{"n_layer": 14, "d_model": 192, "n_head": 6, "n_kv_head": 6, "head_dim": 64, "d_mlp": 768, "vocab_size": 8192, "activation": "tanh_gelu", "norm": "layernorm", "norm_place": "pre", "norm_eps": 1e-05, "positions": "learned", "qk_norm": false, "attn_scale": 0.125, "bias": "all", "tie_embeddings": true, "parallel_block": false, "extras": ["capped logits"], "init": "normal", "init_std_qkv": 0.0419, "init_std_o": 0.0, "init_std_up": 0.0419, "init_std_down": 0.0, "optimizer": "muon_variant", "lr": 0.0106, "lr_mult_o": 4.0, "lr_mult_up": 0.862, "beta1": 0.93, "lr_head": 0.0304, "warmup_steps": 200, "schedule": "wsd", "decay_fraction": 1.0, "decay_shape": "linear", "final_lr_fraction": 0.0, "batch_tokens": 131072, "seq_len": 256, "doc_mask": true, "train_tokens": 764700000, "steps": 5835, "dataset": "wikipedia_en"}
MLP neurons of a small language model. Each row is named by its layer, matrix (up: input weights; down: output weights) and neuron, and shows model dimensions 80-175. Each number is 500 + 40 x the weight over its row's rms, rounded and kept within 0 to 999. Numbers have three digits each.
After each neuron's rows, "fires on" lists the tokens most often at its 100 highest values on Wikipedia text that the model never trained on.

L3.up348:511487542544492481525396465488511480490425555499461498497534505499510565510420524429475473454478506464457523510527536418501465521445406555549507538478508506566501557487535491472429420524535506485492541474550557507481514495448532492489546513481541459507496466542576488493572487500489446555
L3.down348:531502567494461471547486514444456483486436459483463559496490535496508507516552579524473553480502567426453495538537480604530454556439526521465456545543500551472529438513514475479530553482441446475522516471494523476506440492548539453467487475527543550489497564517450530479501541497503544481
fires on: "ic", "'", "in", " of", "tic"

L7.up215:504569494458505558461546440518527470527556572492484509482388503470511551531506504458516531498537528438456567559503475437435559515554491508484497528489482471555416436543459584564533505474459483522531471506482471467507489532478511493475508495531489491473497551463593544497401564505478471518
L7.down215:545558513473474476502494500490552496489483423525519488481509370440414567481467493511457505639577467465460441421547534550530517503499452542492513485501473517439513477438540456444498504518522516530501527483478518451493440527560519500530479458546550512490539419553482523487518503467542439482
fires on: "-", "'", "on", "/", "en", " zone"

L11.up546:503477435559486485550493513535562524542585456525455528572509479478540477540485473457516471439487526443528496544424446513518555453414548457480453517530467464518476500529447554575449407503497511575495577521508498472493483539456544500517450502530500609461537519479494535498559508499534461512
L11.down546:518459582498569459457420529464512544459500480496411553480502453530445519550455509511526485532523547544473501528483466488560513493439567495478518523489471480447478409474523496445474504527497528476508502466556427478532479489501487510474516545515480426524538520560484516515419462487466561540
fires on: ".", ",", "ed", "'"

L7.up443:585582511479421501393497599563469480540532564509503496552559428467542565494483410451496559482526576485507514508529504478499467389514552522449464507500472462464515409519480497528447496527515513491618485497513477475433489560485478458505502475491464515481504489449491495441455529502490519489
L7.down443:468466473500540495493524449460512523460549504475548444529539359489539489510522490553529522506478454590473548463454567471468439535548504439491513521450471506542543576408446598523495476547504481500462522548505460465537505418529549498462536510488575478517494484500504566524514557544546533410
fires on: " f", "d", " one", "w", "pen", "g"

L8.up765:462518514513521492490494535518518478455499520492473530445508493475532482440489497444550451490496552536523527520477479527442581510596502524543466478431446434541435486518529467529523492530495533497495437467567487522414519546451493448494436512478510427541481456533577470440552535476547549491
L8.down765:488520443489471528495480551462512516472508465517530526571480552489539580566512460502435475492496587464413512529529434477529380487523552461484467462539564518478506505466446514439471480571482465532570485498478429501583440521474547573517459547492417523535452517488433481552532464493461506520
fires on: "2", " a", "y", " |", ";", "0"

L7.up411:567499548559509493494528492512462486500485464417416494531501533488463458515497538456431528520508496540499465515519510514510545465518545501437496525493524509495514491510475509537594417438513493446473488448476523477450484530529493525534544478404493548517489475461501477530462484515505497483
L7.down411:521588599547535492486521483498528539502459541529497512557444518491524451503539517526466462486600559508435372441387545529524583505474537456521404450501489501480587429467488509525514520458528565483538482512436485538543496529471551532474475511495449559444460535509483482476500476502512526492
fires on: "0", "-", " of", " p", "f"

L9.up462:527450505488495504431493498479501502479555468458435509542494437510512499504482549490554513479472565514430479490523475495466500422470449511526566520531493537478343505511517515449531496558472519474528492569544485480509470467494441551474501551476531510477456540475478577529447509475489489434
L9.down462:484490540494484541526505544484439485570546514490442463441502552521421522482499444526533514490535484485513501482506505463502518447534481477499510466476439541523527538518517525513496569492457506440515429470448556551534521506530563454485555527588514523513474374493405439536533522516425467485
fires on: ")", ",", " |"

L3.up585:479528471497528483590502462544405484451508509448466502469511528466472489516510463531507418452555505482525566483472440574515534495542518513521520471532488525499556493484503466495470514455496467480509543493515434429549516542497503446486457599583542478478536485439501491465449437532593425517
L3.down585:547502451514419494483489491568467551475541527431506416519495497561505477526412542434541493499455532522497503499507500465545503590503556610514433490492477502458528554438463545511483481512484533401472484501525431493453478517472468516462485479518504490484429501507480496466513559443505464541
fires on: "ing", "off", " Gold", " Ki", " Winner", " Shin"

L10.up178:505507531527476508573489481473387534472427483515445529463473531504586540517432497424482476516544494508544483487477457498553514526539488511567495417521465527518550491529469508559459413523559460506478542483549496496500478567558492388453464479475509506504547473570527498437548530473485454540
L10.down178:485498549510476433473464503521533462551574494577475487571498485496526511450499507556473417460487467537496543496510492474465519516551500523474459464492482491409504514476537419482499501496486589521576436481476526493420476461449490560482515573410420446483502496540573497555486491534494500531
fires on: "0", " mine", " has", "yl", " co", "2"

L8.up500:526544520523498461471471459492527459454556492503507483512453520460561470506564475393478374505553522510512536410498524469463501518458473456593531454493478466566522495495484517493527515515443489598481498556497482510486497480464574465496514511459425608541511424490466507379458530474475490525
L8.down500:473522532586541489527478508528476490501573523570452513484410552482510468498504508521532490491454492525628479442482454496507516527487441512456494444522466499522445540525486502441498514424468469560462437459521557507470532524482513460564537533470465504500546490505619456496433490498490481488
fires on: ",", " that"

L3.up615:484527523498532494491521478499450569520534471428503457532450448408442488514545542464502442536536544464526548479542526533523487475510494520506513533477535513561483496485545478527496503576518477451567469511515541491489550506490538498478514448472455469468470473490512479611487581408535479490
L3.down615:484443503461426509567500482537497521514512509516495489515518501481413555493506498530498533440522580467484517490472473529488485545504516493478541623478530534567509507465507615516486482487498476554568517491455458544468506465539456497436517477481496465493517462398542588459491474519459467543
fires on: " the", "'", " his", " their"

L8.up489:446499464540483481497535464506512500459490503575527537473496505539458513502579478361476518488528539482501464521457491473533461480487519479513420529536540590564613461472459435488500444474502515568494457464466486510514492467519486535409462524517545507467494487451566530393506511471549493546
L8.down489:498503577493525448471490542468464556502548525497558523511500510489499499469485452479530468453492441436513542501440511480492460429458460519463558480586587553527524552373529490520503544485530493427544519560504517471489447511569444532479520436535512526496413502510497447527423518384586494529
fires on: " out", " a", "-", " A", " every", "ly"

L10.up634:574485468505538394520448498441494446478523524511509481464496569486516439459440442489492466547497581540460564451475517523547490526467468566555476495486534449496499543494462466540501587532501460532572523494521506518495496456537512553469515551517519529561563448446553521552509571498521494556
L10.down634:488447442554549457602488460450537562505512527474469519492572471518467442439566578530519477535508499503472480467466587492462493488582542513469528498486458471508458476482497477537475548482508542495405454465488504449556474458503455469417524489560468549529525525539478494507477486513483448460
fires on: ",", ";", "),", ")"

L10.up658:520455511557501583522483460479458474519558522519497532491486455467460525451518506519544481476539558546508479439521514447466394591469517511555454580538411476540505507549507416512530560538493465451532497486492453482515465499547499509498505508468515544574510438443597503490532526504441525546
L10.down658:471555565540503476471485484442468511576495523452475512490532469473471494538485502546472481534441511510468468509510556530447464559486512545526516468490484449421524510476500507509448561480514484560457508491512484558461471439534492483491484508466446500540475518487504518487449510444468523520
fires on: " and", " the", "),", " of"

L6.up36:499455460469447480495488474585520480527510607492454459556505549404485527554502526471502499561512454511520468442527454465514511512451540457495537471522513608516509582497513520470492531551465540541502496490576503466500554554530541430417472440528510520396519546524499485477459490471482501500
L6.down36:454578520498546509460509450474489476586539483531526512436501463505556410473537497540508499475483550543500516518507471504466441549567522487467454493473517490507415518499526470476543551487543500497536498521511542454436488503468521516540510461478509550516567443502492512493551438460504506453
fires on: "s", ")", "is", " career", "==="

L10.up198:561445455602522520476479460533452414547454520513479475481503497494480548535526515474481375519514543527476485554459473506495512456461517469471436533503577488483518542484538509577501430455510435517489485485466492470529503489534487490438495487510515500504470440475403549502535541470496512513
L10.down198:537427448471543485437508586502459500501525454566533460534447515533459511566528474495403498513518525480487487529508556511513548512481592527463470443507481551513541540543478505594540416471503457511529516471506479497560484526514481502523475550535497433435516624557480552496530428529497547501
fires on: "F", "W", "K", " W", "f", "d"

L11.up43:578452525611498502509441525532483538480576535509436521499539543404481474468491544514467528547487546529506448447551515481445427556403532485519496512578471506541521534526476496539478542438511492495544498555477511559507494495479470544515477557531494562533495431517574473547502560436456472561
L11.down43:458512462470512446585462507472430507505542493500437482465507484472519484427468508500555488492493526492494431491441546523490484508502500526495516486503491509549523457503505444514476566522438485498508557499504464565447483494488455480532536441504531500542510547439534559502515508495492514507
fires on: ",", "),", " considered"

L8.up102:536572497498514602499511513533413546525475509582467484513489514497533449520530444432563472448536488524482552529473480526503498485497461487569561462456537447499524408405547478499464465491540502535477565485514561492500529513555535463464450523451507517500439497454466485462497427573461494460
L8.down102:501421477525435459531499503510587471509544540539560473473463475525488443539451443520419508455470497496486493462522481484437483574490587621535480498546499506540509585527491489554445522501518589463539434471417417499429514493510508505487510494507494489550519510470513479471486586519527557488
fires on: " and", " or", " character", "em", "2"

L6.up96:431449524505455475486479536506476555568433452464495508479488544571502501512488551495482463532501451522445452502487529524495494487472475462610492587572549508515473517480493511593454445464523528473535430506492445546511510560530470522472502487507549444490518453524551505549490471444478556533
L6.down96:528494534589501564479512537458480502458508505482483528521443513499452461490493473502562461531528481543575499543496510602525422499492527494456491499495521533494535462538477477510485563483439457524506568419493547462515484456565494377562550520482494497500504538430405513485534448534434465519
fires on: " of", "ne", " following"

L8.up343:531462511510516442468436504550489451546533482541472475555531443460552506491541464491527484549500497507535446496483468532509545466447477517508505494485516494502492504458482546491509497600488531601509539540510519522460504555440527429496462418455410555462541511543476472530525556531506479557
L8.down343:434469539456562531516528502554426412490476476475483514503541516531480527484502481494466595531473476526447408511528475443475518511412514528507501488466488522533434436510520566508425511448471455450544463469515550470509491448493499464464544496551488532402615444485512471477526502555537462484
fires on: ",", ")", " he"

L10.up621:517549435532476544516565468541483424493577497470467530424465491501533502663517459484498438550517498549428503515570530499566485445506498544440480461463420466549514425499464494406490520502523512466502523495496466518503493517487548512468560598468488487518538523481543467496453480458483456498
L10.down621:570452519541567555498433437500474509526441534514474447509554499556441520521446538393467498432548497486526511489461504536479458567472464480494490498573536533442543455478490497566475536508494548521487493484463501507583410565489462477446489412568585487509474420437473512466459449503475489568
fires on: "-", " by", "/", " (", "n"

L7.up451:506494543462485564510454533517514477551496547539489508446509559511480529519519526486520533519449468445478460480526587612466463568470463514551537442458551471570520453507497526524454541526513521466434469539510506530507532524570464475505483542492572477536499570493515476571512455571490570450
L7.down451:515445454519560431450518484503476519441528431471462507587462466498521508563470469537444492469485536534569567454513438450542491474541549404486489524574454501467493554507521472482493449496475470533539488426521491465496455461503515464551531479471483574438576487551455503487500493498516498515
fires on: " of", "in", "i", "im", "ne", "s"

L8.up204:488534513480517507494501533519457481489550513505528457510515496482483493454488503501492526523513531495537529536473511508469498466468494494501493529471464596507554457433466414480483556551443466501506506593514535508471561465542512470436522449473525542557519518467567530442449511519493506521
L8.down204:583448444510543444493563518456530591482415508451505493514546505608456489520541483497479515503504417479452478483477488451515515466518609471559507474548467412531473553519501505460519481483561574491491474500461448478553464495533564497443526515502531453541469492535524438478508543483524556461
fires on: " b", "c", "d", " one", "p", "f"

L3.up95:486492448539434489505444489515571461463537465547520561526502537451559528486526433436437482560504530423450446510429469473537496490505526432504483533485494512577494511482464467502531541463553415459405505526486510535399467506518490513500471537486483518512537517545500484517549481541521481530
L3.down95:477488471607452545480498504586482531507503590434510563538439534532485426523496492539455590534538564485465488411519489563445504456541487538452565503513501502434477503409517485456548552439446501470471450483485523468469425566485525519521468533442522497521496455520491553518447458545448491524
fires on: "7", "9", "4", "8", "6"

L7.up528:487556443523538574514500553588470541455453503541484526509426510492493509351525506457472460548501498466457483453465435429511470452490535491566561476543531522444502445497569567469474427503483509495538581528573507616433500498519502491426536517495557441529478550560554468516479482523452506545
L7.down528:516527498518469562481482487472551513439462523525485488483494555461505509430513513411490491523487516530567505534464481508511494470532577444527511516529416517398490552479555469472483491473523468485515473500598556533510508474468461484520486510418509538478515460442487512538442538467476503528
fires on: " years", "ud", " year", "ed", "ig", "chan"

L6.up517:506442495527488445607446554433507473480515469512431515541501498525433571509448537449453505535471547518500482500500526522504514470506477508496559506532471434444463447472445522465581504544544488464558479433503512503437515478529486445436512481507514543482480495466404475520491443470525502430
L6.down517:452652507437452549522497487478520470546465504479493535522418487465500450548537500503537469508499517455463566516508526524483508544486485451461518513482436521489508530527470499562432512477476481470447597545530516382512451433540545523524506467457499487483558478591482495477527543515529515559
fires on: "s", "p", "c", "at"

L7.up48:463488502504482501488459493548480476502497480432508422545504487444583537520489497421439523556520481528535444495425489486503492455518472608519513523522409481515479528530499487517534431541502496564469534557480434540460533537490493564493517506461452506537489517483473457529475613480566520529
L7.down48:563520398526523521541502496499492525483435517526406495508477517492457473474534489546523483527480538527441500460457517480506562537481450536519626483506552465483521462488452429468473483516490454507516381448496548488567483456521511424530492543556517478516608464454477532455453526412507489416
fires on: " un", " was", " been", "-", " newly"

L9.up66:447498511535503494562496485503486436486521528496469486552528503609470466451516547545499482482618576480517485431525467476537486432444485475457531572484429486511562561527581494571498483568474490564499488464510453467559528465589477491512545501517493515567559410499447534457481570502503486486
L9.down66:490510439444442481454517499474519493426487498510526467522562502530455489549468524468504572516471518475517519520493498474481532552457556463436436492501459474458457537476447505514563509458574546512543543563495456505440556507528476512547558501516468551476433461468480471487525535504486470467
fires on: "f", " b", "b", "P", "D", "d"

L3.up522:565487565491468547522489505400520548470498494532471529483522533521520497512445590450507498453572526473502550479468516534485475539546469490527489465492481485513543538496534524529445458409434429483461421557507476608471511480493539524495414548474509474441461525546453458513524451492506483499
L3.down522:480523486533568468510476504559498542418484500453483500505435478507446433548525410516537455540441561564510520493379510515468490451491550501518488518554482473508509436570537467496515493487486546473470516461499508449449525577500490481459506509471528500490585502585519532545524492479447500524
fires on: "ing", "em", "der", "bb", "og"

L3.up491:465552453448496492461473505525463437466498445505489483530461550489558578438488554509426379482528515493504508517521466524452535465529485566478443497481527497470535424490471470541590489468442533471484550549536500524465485541425571540506469466556546475468503577556492507538498568453392555573
L3.down491:483474553491515492482526591529460471505542432451505511411546505491408525533504453487501467500533469508503499415524532513510418510474541481530530529466512539453575501477492537460459525522455487520459439590537519556526539483456546571468488533443496486536504536472447530573527538505481449438
fires on: "t", " year", " years", "3"

L8.up329:468487488497497524478466498481540464431483540444531460533525490468471537543385543544540527459460549552525515524578470497511522477525482521521567489548461516489418520484549530507460519516554507551496534509501528545466467539442468509543585516543536527471550518499520564583477571359499471470
L8.down329:492574523533475496542571515470506493536395521571535562524486528516425504434470522600497598474568507478480494440525517476521421429472510416496505500546485572526480516570480521482485482481511578475467468491543543539533540435496499557529496471522496498476503481515402466498494539529508547572
fires on: " |", "-", " ", " his", " (", " •"

L10.up200:497523539565588475530470562492497472540452544470472480532540525581514528523460542509538504463482478514508505468472526534477473493505495524584467531556493466545460517453467508539539517494509505551472495477526529566419517503483444465553511545539515568537514482467484512507452538496521583530
L10.down200:497516442545456491539548487491455569453437420544484540549511508433502472499581517495522534546498543485484564506416469480503491486451515454480522473450413474493582502556436516470562454442472529496527451516431464501514461492438556413519380487498464548471527500546539491448538493577522465550
fires on: ",", " and", " artist", " Nominated", " |"

L11.up223:564530524527524458428482469465529537434499524479541468518477522508488536569469513403480428475519469446501517555524483463507485501513515435472458485466442536502462465524491397448464490485517618488521561538504468513499545490467586543516506514489458471419469470507422526494594467478504565500
L11.down223:468527578482564481491464503551501479522538471507569451549460446515518495521522522423458470490533491521494519535551495472529467558458526532460540484525558451504527467511455501496483450474558475481400440514420472545510483535533469465502515458497533500447398498443420502464506548531449468506
fires on: " ", " \"", "-"

L8.up297:507546528584488489493584511474550504446416485484490505490487523501519525481533554502496458517527453452498500493554494486475470415462429455504523430544473472472408507453577507456514438469545482508614498477455515524508505527413618522507415505481422604475511458546451431457490542457498475542
L8.down297:530454462532525477521515465474537457455454467559445462457465512442525554412556474511470496490510527492557461503532455498470564457463492510461520501518453488460461465487517504516490506450466496461472467522524536434517513506489548532561492578556452519561532507495428524574469507459521454501
fires on: ",", "4", "2", " did"

L6.up284:478523501422485420510516518482475512461502505445446511508409551476469526447556488514533391476461497501500561489502494535478477519532526488574475518467501416577450423539468530488499511484523479547476502512560467520462422538438522459541506502495416465471519530498498527489551551439521503538
L6.down284:537507498509475540492430468494466557494553496467506537484488543502445620434542549451520476570496511470520481469441374568510448518522487464510510480509505457564567486476434500515516496524485490488449534499527498482540499499429522552484536455494473512555523415469490537462467513511479480492
fires on: "'", " of", "-", " office", " Party", " there"

L10.up62:494474522466522511493567510524406481497463402513549490548532497402485535473522533517476512546484452467452495462525531526498467478436465518487451547559522478482576532485511465527431495523490471575514512544468490533553495479454500536513458439429550471570513453515527486454569548497498535591
L10.down62:416481524493482519560460476522516539545514537431467511473543501510514433464500551462477471474478490525572492560505511546498534563508465502597508473464499516478503452534487482506538535515450532531459535544542449507535469503502448552549452477475505495506482504493568543476467469497537517442
fires on: " that", " been", "ly", " as", " to", ","

L10.up437:524482546527457452504435516434530460535568506534504496504463535431554479473424478552521461546565531505509516487500513536441499469513463486537501466537489580561506544507539489486441462448468514489517477563525474431538479527414498493530434536513587424485502514459442548533460503469540537457
L10.down437:524500509523496482504510441467548541467489478433517510511533486513511504424519566481575492514509512520479505555516470460538428489500557518539521581510506550491547571453517460511456482561563529490449491521499546555412567515426461554491430482484431496470466501597482512548517534502493450448
fires on: " ", " |"

L8.up538:496513510523537489495442441447554522457492446480531531508565534492518542483492479482494535506502465422472454473545567501473529524415547553544514517446540542484526540556462508539498454471507503508523486556498497514514494474570548508460450489518458541574518444532548494489445462404483501451
L8.down538:505483489498454527563492504500536507513455583483457455539444497548506442578501550524551471539449490569517539469454549499438511438570508470485413508522488538496499459539503475486492496487457533457475525471487472507460454493488445550499563420506447456515458562504538552525510440542512514457
fires on: "s", "n", "st", "nd", "m"

L3.up659:467458473504530538496508480515533431486501494517493539534399477499505556485562489476480459531543466475488505569511502554506512481503508511619443464498487514524454467458463531473515519490555564553463435550537513522463500615502539515457477454427460542522545537456466425476505515492454512498
L3.down659:487488484551487459529520546562458520418477413448524557505451433558570563485507506589476453487526532496447523586500426470479538544541487555511497556487498526562497524481497535475505509483475527503428506505468472532483518565456523484516527459476494536518527574508368525535522481478442507430
fires on: " "

L8.up306:463456374555547481508442481499467535535536421458412497553467582577428489587470519545520504570475500566479518531442490535514519466493493569518468510486561416508505517501495500474527403530499499500487480485436490469518541549517432468521572456479493501505523515502513536548527530444494510473
L8.down306:539448445538495514473549557492500504520507484482486539617514451483520457500487508544478492512524465506488497483461475545504518486523514496485463486450518457554568486477497566481445553556499534478522426532495547502553584511472451470536522505467434420527532491434533536485458468465518477526
fires on: ",", "\n", " of", "-", ":", " "

L7.up43:492482571451456501422534503483473492493484468502566521518436513465474506521522473394523488492505516501489527523557474488477561462491447506526445537487461553577487516472491542525496458478462503574447523551539546493506519532507502510489516434493516472478533535466524472477547495509528507530
L7.down43:539521480422462440476563504471489503493522527472416479466481431543547563476452497523468535463445553514421449574475437543548493560531549506444525469438473571521492463479447538528414473524501561461486483448541428551442479434486493536537512503519483483459555536533420518563484495440466455497
fires on: " pre", " de", " ", "ad", " co", "g"

L6.up519:516528456512529430406470488496562575532472539462487462497498457424442361479525463492461495517469519546474526473505510424474509425438505514493577542505449501566502549508496466533533469554446517584501527483474489458509491497461602476502536427472523512454518489544459476452480566531516523549
L6.down519:459550521510508494558473506569496455479546456465441494445524534502493508479520511495506529555481606466503403529466474527546501528412503493494506408549462502435523454513524522530494514478539534478477514501585588522488542505527506487554482506511525493513581507492575462527484425474583480508
fires on: ",", " after", " since", " although", " while", "ill"

L7.up124:545482501491418489485478495522534481444591481467485484506463553449478486456528483481506496462450552535486522465500486448484429510476496445542545470437525564523502509570485506553495468524486556465501475520538503490452564467520584505497513553489498546449456530443525526572513493489544472507
L7.down124:490471502609468480527503513476444532560535521519476532472535439488442413478536465558511518550509484455529459473539520458488571543489551600440504479503484508521487523468548512492538572519538485516537539469484430494548433547477521555487453559505546465437488483553436459403482454445458487499
fires on: "s", " |", "-"

L3.up112:504487478531487490446537478499512569436524542561549464496502525521573528476512535477530523532463540453608523460476519535497510430534454555463440528452510443536524477564429480519449526509405513434545441471520519565506497529466561482518469479549503536517517510515569482525531512467507526492
L3.down112:477480519562493525560490497482485477498531471496452612526499560563457504593555490554486518497446504494545519522533553522542506502492506563478508467485482498398474444450524497456489537496466469488503555547529425429518477495516554514510546484497513495509584485426443437506461563569459499527
fires on: " at", "ol", "l", " film", "ur"

L9.up670:466554511518544540490503509516519486397500442505500508527506458487529450556542504428449475524530479447545446502495537512498514439499523547486504524461429562456491527541507435390531440469547486500419509563504472480433530544548454547534483533520484503485530565515439483503455507440489491491
L9.down670:516496539540477503457495473455515463510516519477542403517473491549459529612522510479515499560465453483524491561488521572459478511519519494508539546452554471545571414472495447502487534500544520520444499393542477508537513529385521468470493563496552530489481460496433550487551513509543552453
fires on: "-", "–"

L7.up666:557575461537555545521504553511493416506452505533485471532470530513461480520485535433455468525466542492522566455504496478481519499475465541481548511462517496469483486574454455516459527518523458546524478514461488498505504447494546491512482461588547498501465450498473495492497510529587555509
L7.down666:520555529520523533537467573544544485495500473528498508381453481567497583506459507488424450453551519521509503551436579499515493466486524486493504545486518488490466445557548424510516439514399475468535475540506523491480502412453536515446475528449454527540493468530542592550469465515502489461
fires on: " the", " (", " his", " its", " a"

L9.up187:482536502514533463489499460527406537530569505463558519529518574509492536505475496465568499504482599454479524583522475453479428410510448439509482530496517496539530488526490501569540519584523516555523471448524538551553473523473475542481459534502460453466472546411562560498498445479544561543
L9.down187:539399531502544574434512568458482514486540486504543481567485467498452503484520516570481543469547486556512509515540480531492464503480517484448478573426544461535551491454439488509455465439502443479522614482509479447463520423583466495509533462562502486572385486428440462520494578446524446491
fires on: " a", " the", " The"

L3.up525:521442513482416561469506449503540445524538448568454412538433511470481476526515488500570533510519512523499500565487547509441460489506497430548526573497549507554470470513543484508498504471557372475451526501466529524531534455503580465508567561473470507580494479582549536557517513536480479551
L3.down525:524448537454513461545440490472529506393498499574495495487504469554473471613465555591493540489535485559498578467474521468514522382456488424441474506500504496436503519471487473494586515566494480550499572535559504500460552534527459481523512501440476566535482563501485503536470492508512467521
fires on: "8", "M", "7", "N", "el", "("

L9.up134:517490507576513551491469516486454497522524450499453526429540480460494512511514568520483481570561563530463465493508451478482538425518477483509525489493503437487445490532464460518499448464547457477611490503483475494666615492538494462523524483517540576535557491517485549512515515503501506477
L9.down134:490469458442502478525491537510494545504474434615493432488467481498501529466500476522442540496539462470531509480502525467520444537456544618531491499493540540501529467497509527383466548467450478476474584504471485515415485562544503508483503498490422559543476523461559526506449473482507454595
fires on: "s", "j", ",", "ol", "k"

L3.up455:553519470491486487460463463481564530476480502458493553516459505476481527553536447500466479539456519479452485532497569456475506477477547492606480555503473505548465388538460603535458487565568528477619487439479506513483516503542482509507575433476517434481395478516519474504448593477474556532
L3.down455:504556552531545467483535514512519506485539445512526533466508491466421487505502528555480488446508502569509434519441433559540450545500534434516477623476473481589488437532497560484427538502496459469547432477497503543547534524512556491489570559466511530474531439529505514451528508522502433496
fires on: " the", " The", " other", " My", "the", " their"

L10.up317:542507521495543479507462542399457461479497485499537561490482378520519498526529564501537476498543569515508486462519524543458438489447489490537504493531423386516490460451461506507467482495444506576513529525416530604526500447453503480494457500489450527534523491489527419515504532458505508487
L10.down317:507455424598488526564425453512519538478504479555474433556548502482577430521560482511427479490533494504508478539509510418449477531484490481525505451501467443509495522447476517404461531560453444486492543540560493446496528506481520476526518453445506473556475470547486515531459445557501612510
fires on: ","

L10.up500:462551473562545501547486527525501433531495480437512500512458523555493488503508451459472432469499475512444479473520477415535502514453555567528520568507413532501516544522456484529464509496503426591515502493538556463508516456473493455484515462497469595499468499460469423482473479510455514478
L10.down500:549496515566485463450492564469451501468447496507500476518461508471580540407461513526518480589468484487531430454509431544455484518459508440545490536540548464536592500529531519537519521444520555483477523505541510520466445505459483475530511532556556418486609500527496514501487582520469462495
fires on: ",", " that", " and", " ", " which"

L6.up584:561487497549460554568522498466437518438511482442437593507511532439496541483467496523485552531428474555559508530531544504524435455547424567514581489477511493428482477449462452374550438507434482468534472538485532536485552560478454563486516504511496468508538492483506448428460446488481488551
L6.down584:539532495532452465533491454501513507569536448456521413528509439466590490563497523500488460543513562540450504553516508568483516451538484552470465520516477492484474447463536556558514502511511544530510473479532502510518476485463532502495539497485492471425422500462473502563448578512455544370
fires on: "-", "s", "el", "er", "p"

L6.up289:534465518484429537488552487574471422459589523548494442518487513453541593460564497540509489558472547496440454463542479442506466436476513520532516488499505491437435465490533439492459489624486503614479449538490459480494493433519517495467485504490409489465557549492557529528505537499557509461
L6.down289:465491530509513475543512452557535508459535523535455461498483440544497447500526569445515518454509479544484480460472527476399501502525523495514486505499456521570559466467491508464483492428473527503445523504546509478559549511404536536535576488527544489512439524506504433550506430503508461597
fires on: " he", ".", "che", " re"

L11.up653:517527518462532477502547455504523505496554455433485521510530489514516535462489512453511421506559516464534524528557471505480461579458488516503519493472471590560499536430528413497512475478504452524525468519466496521516465536428569490481414493495544459452551483547527510489500465465488460526
L11.down653:540550472470488547513450491460486545513527533533443478504507525440477503504480567450541545480483499513490565494504433464491516488518541483484463534484518464525437538457533472517509487498443494492487502522502489583472560542539456548572442459444517507514486490429505539461522483553491466510
fires on: " ", " |", " as", " Mus"

L10.up358:512544515538522484561542518532517434423509487493492425455500545486472472486506488497515467554467496492478513476554562554486564509506503564571541512487479439570463483416472442475491436505426469503469529506494493519484500477517571520445450511516512541508582433505447502468516506477443488554
L10.down358:513529449486484476472436598569508546513508488572458542474551455436542498416449480485525484530469589576489523524458509498587487448498459459441441587436573558536545438486591544502487509449430514481454531493481481508508502394506416500472488497509505491457520512466539482526511530524502444508
fires on: " After", " of", "ing", " to"

L6.up767:496557488494501468503513496571533585488536500496515398525518457496490521464485520477529439460425480532448540472445571519458513521549545597556444497426480496441478525500555517516546400539485513515504516546494498546502520522444573454510509538473499433487458510541520561556553488528501470531
L6.down767:496414571546464490552511497479514510485515481514361477480561477543511552493509581466520516508496457496482523563562510533472392516522465500530521477514440440463491535556533555491455547526551443466602536533463530498488563513436492663520508514494528497510501475456487537557512476444530536452
fires on: " |", " ", "2", "1", "4", "0"